Weights of a small transformer language model: LayerNorm before each block.
MLP neurons of a small language model. Each row is named by its layer, matrix (up: input weights; down: output weights) and neuron, and shows model dimensions 16-111. Each number is 500 + 25 x the weight over its row's rms, rounded and kept within 0 to 999. Numbers have three digits each.
After each neuron's rows, "fires before" lists the tokens most often just after its 100 highest values on Wikipedia text that the model never trained on; "fires on" lists the tokens most often at its 100 highest values on Wikipedia text that the model never trained on. A number after a token or word is its count.

L10.up997:519518500496471489509452440502477496511474537503511505495516463499514498527510452502500529542494538509477461498429507512474534501492477485485493498482498458512510525499553520504512536475465469494562519570507500496511546520511450533511490490516479476500480507523472518502465479515524471519
L10.down997:485520504507515525450532460530481537466486527506527487529525500535494485536504500520540485475496504498497504483506491488516506492537482547461522506509424460538506479541497490482452516524498494481501497481519510521490509526486480506489502511473520543468505492478510483471460489541526462535
fires before: " " 47, " N" 4, " S" 4
fires on: " |" 75, " /" 15, ";" 9

L17.up1078:500528468497438488504469533497513496476518482509484522510494485531456463495463486513539502527459522519514545471530433523461489463479480486483512442438477496497514492501491507531480515501490502488479496495530514442482487494506505502513456482520527503518495507495494529512516502536494541499
L17.down1078:516474528532494514518527502470495501473485465472500462499534499497475532489487489529482489497510505493496518504516470451486499471504578467519536531534520467483520539481489489494519532554474527464505480516490534521490482510546486495475479484497463519512511542531521476481488484428521477506
fires before: "2" 38, "6" 15, "7" 13, "1" 12, "5" 9, "8" 4
fires on: " " 41, "1" 17, "0" 13, "9" 7, "2" 5

L10.up264:533475483504502524515473461501474499505451512530494488540473527492485505515504505498474487527482516535486538505505444548447530486492484480472532466431490484499467508548490515504474480531486472476523532499510498464507518512486496505520528530472485428506521527474445504554495456523506513550
L10.down264:456538532514564472502555513518525492501465510509524500443501484487505499544512497508493501495491523527503543505505507469472494492478527517478491491500499477526491458483483523495487460498529462511505463499510507478474466515533481497511490474473521449500497518463500516491461516488515522475
fires before: " " 37, "-" 5, " Democratic" 5, " •" 4, " %" 4
fires on: ":" 54, " |" 19, "-" 12

L3.up953:558535499502461475498507490535463486503487511503526486504522504505469501548506470469559502532500470491461484462507487514425469489493458450490506483475475496491472507557474468550535534455500512488514524522496480484495514518481446493544465497508527475503484545502515514494480507522482471514
L3.down953:514520480503529467456492513495484499494500530506527464528536499514540478542469457478540461533524470528491550481532503486445488497499474465486489509524496512505480492507509514525500520496467544496473483503474462466487499531475457482529495467519535531477560509467477503534465530530518495507
fires before: "omb" 14, "on" 9, "or" 9, "x" 7, "our" 6, "ital" 6
fires on: " Col" 29, " Cap" 17, " col" 16, " Pri" 9, " pri" 6, " Cong" 6

L3.up600:527494451501490501486501442498532495501514506514496500478462491457503504489505544492561589508493475486528493473477494513484529521471464495527454481481502470563487527494553492489555490472527547485506503487456568490510491564519464523513487511474456520484463506485486475490494518509512503485
L3.down600:538485469524521497510529499519493502445500450510474504489522519490530476481499463516521471474520508507516491554510512465507464504525495511520525514520547529505537468489514519485533496497489484517514516459505515554473512491469483480506501501528539502467455453480538502547516517493498528503
fires before: "ak" 13, "qu" 10, "pt" 10, "up" 9, "x" 6, "ace" 6
fires on: " occ" 19, " pe" 18, " fre" 15, " appro" 14, " attem" 13

L9.up451:526501470495515511482453478506531507525429523515528462505508469499501503535475501503457466504507466504496495504478502510489498423496491497455518493493494501491465531463510500492514507494494499486497499498506479458558440513483517506483524498486439455546459489463559491517526486479511481499
L9.down451:523516454484506487545536498504560469475495503523493442485484544531526490506481522499467511515520484507480525500496517496501515521470482482468517492503525463483461531483442477480508471513497483516456519515511493471468522489482487493504503514481524477531466503459488483506508542445469505543
fires before: " " 67, ";" 7, " +" 6
fires on: " |" 64, ";" 19, "@" 5, "5" 5

L9.up463:489524486505451473489477488507486478513513520512501484497450492486484501505517487473542535537500515486453517511532490493485480508509457519476550477489473461523492522511555501448554553547518525517511520545493516520487480469485489531518490462509457483522501548534535463514497496505511514525
L9.down463:530494495505505454531522522507523483489503478484514486475483444570484496482482522482478446488506479511497472503472468544474514455473487450485516520502499462489455470468534500503475529482502498481511468475459505483527496483483532532542444497494508506527509557508484491504497518437498487503
fires before: " " 37, "|" 15, " N" 5, " B" 4
fires on: " |" 71, " |\n" 19, "." 5

L3.up1235:496519485541511473494507490519512497573511518518469523515509504485463500468501498446479480517525528491512525495484448468511506501479479480472519511465509549505470474538512492512492513496457502470512479516494542473494459489485517540575479506440499477551476507546500480513499493503515493530
L3.down1235:468515491502519499471481507511506501503495477516511497505519527485473491570504526462482509485496482488483471527503508470503469528502511511485482522511478505464433499525484511512516556514520490559522506449509505509483481452524507516521450526513525507470505547479448481483470521533506524534
fires before: " " 57
fires on: " |" 52, "|" 30, "R" 7, "D" 6

L17.up631:494503527504491510503499484482510499517506485503511525503486501487489483483495522478491523481520500456563505561488447498518484487471513474541520467483491548489482475544491493482462493500503535534459510519533498502486510465483487483469487507522505569520458474526491478505492472426491515525
L17.down631:522509513485520477477489526484516511492432531481511538546485458502508526511496488490487535532546503532498466527547501490517519490549522460513552555477491503515509480514532536497492503539514492512497508490575514471510523522486461507529476540512500495521480493500511428466548489497472496492
fires before: "0" 34, "1" 34, "2" 24
fires on: "0" 92

L9.up1436:543529460532527491509480509527536485524496507510506441501511491477529510528519515513461479504516516527515553505476486537493486470503492493492495475458498467512447490497522497519497500484501499494454491495465530497509503507436537523521448450465461473522495540523499505540435504506563530509
L9.down1436:524537462456506479522525521536486465539493476541527482470457467467517518521500504495544473508416483488500533475493510523470524479530529494501492516513504488508537525533505516480478498521508514543475500475497455463464487470453484521510466473493514504490514541522518479444531464491490477465
fires before: " " 49, " —" 15, " the" 6, " +" 4
fires on: " |" 83, " of" 17

L10.up823:505482471486472454465485495520512517490485517514506492532476526555480496513502506528516512508478514461460500482488496526453541484463461507492509441466460490530496572529507468494525501505496502485529496476517473453521533508468488511526527556459533491510557486464516466538541496456504519494
L10.down823:509513538539512487524572519516466502483474509478513500504551514539488467519544503521528500522486509489519529547504520454479459547493533507460522506535488468492514459474489544494506479477504488517496517510498524486525508466479508455487455473494561529443504501495494481493472543544490529505
fires before: "-" 58, " •" 7
fires on: "\n" 52, "-" 36, ")\n" 6

L17.up411:495432495500552463510493498497481495492463506514509453519492424526495518508466485496505509489501466523526493481470521514510498496479497457512496539514543493499463467538493490466513531481436486545491533480496491489521526484532508489502509498492460438482521500529505511488506454505485501518
L17.down411:532512526515502521551517533491471509533476471499474473492483478505525455500507416474487493556523530503475476505530480534531495509489484477524522529529490549542505491513475524454493497511475487515484481524504482480547490421497471499517463490505503512465484513511485477478462543483503492445
fires before: "0" 35, "et" 7, "ly" 5, "'t" 4
fires on: "0" 36, " high" 11, "g" 7, "n" 6, "ight" 5

L9.up1375:478525460544511512433489505514477459513498537512506510518520483478480489489493462442544512532469509514488498477489463478492515506506469523479522494473481519545523511491547506490515539517494472488505537559487515483479476479484497537524476517511464514540538510523550490498483460519493464504
L9.down1375:513505536520507501489514493547526517463457501487486511517505481509508483496499514530547498475521536521528473512511506494471501529489509503507521472510463482534502455508477501499421464515491492496498504452509517507511528516506470480473487452457531546480467526518438467513470506515510487565
fires before: " " 58, " DF" 4
fires on: " |" 93, " " 7

L10.up921:504474546527487514497482530516514538506520531506515505513500452475471505536482544508490519505503507459486486487501517476511497445467481431500480469466503458509487511508539472476504546499481497494479509536508536501514528491511504543505516530454525562483461528507463528505499464475461524487
L10.down921:462476533499483538479522512528474508510519535488522505533484506514473507458530512502481489505490461544529487570551520436520507436487520532522529550498488431452522498471525466491539504530470460488498512513458516515508471451505569484502475478472528467469474513487494529550515517470491498476
fires before: "==" 27, "The" 11, "In" 6, "===" 5, "After" 4
fires on: ".\n\n" 82, " S" 10

L9.up681:498556491520472490481476452538473495504490500508475541529549500487484505524496472479503521538474546538507490501452503496489535452525457469475499498456514484493510521496546558505491535449466480484511523520514526488486502511527474540480472475513468476484487501571503519524473490519497493487
L9.down681:501512544511457500436499459552493528478521500518480486513500511513489496532454513520516474438549546480505507508515499498523506535518471540503540484481456493515484468532475479485430478546483506468491510473530526535513503538481483480488516488471510520507498483486472472503483509513531500582
fires before: " " 56, " A" 5, " DF" 4
fires on: " |" 98

L9.up733:486517521475480489489471483506510516512451505501496445516511507544508499484491522515503544510516503447478514479497487478495505510482491467487486500456458430488501507511520512483483496547495501489492466522514500493552519529518430516467513461496486484515487517490497518550505469526453485536
L9.down733:483506487487535483547507498484440475536503468483475524516505479457509484517517456490474511522473459562526488531472523514459483483509539504463517530516581531450471537500489497521512500472520525488465502473457496514508512488512533488509513504569470474473504525553526507447523477513473488463
fires before: "|" 41, " |" 23, " \"" 7
fires on: "." 49, " |\n" 45

L3.up225:533536446484512485487513521504521481539461546504489491503485502528516493487512508463480517466498532473521495467486466456509478536475454467477504472493511509551517535496533535554502494508532480541478508512475516462497471465524473533518493530506477491496518504489479493501529506508478525485
L3.down225:513506511517504518541487507512473508476488518478527505496509533534520524493528495496507524530491467526511512518480487531529486461498500465522449463479452475508524491509543500515506491462484530502497511465495525551458498514507498515511485533506499535502483496525441480497495511450451531471
fires before: "|" 66, "|---|---|---|---|---|---|\n" 4
fires on: " |\n" 65, "|---|---|---|---" 11, " |\n\n" 4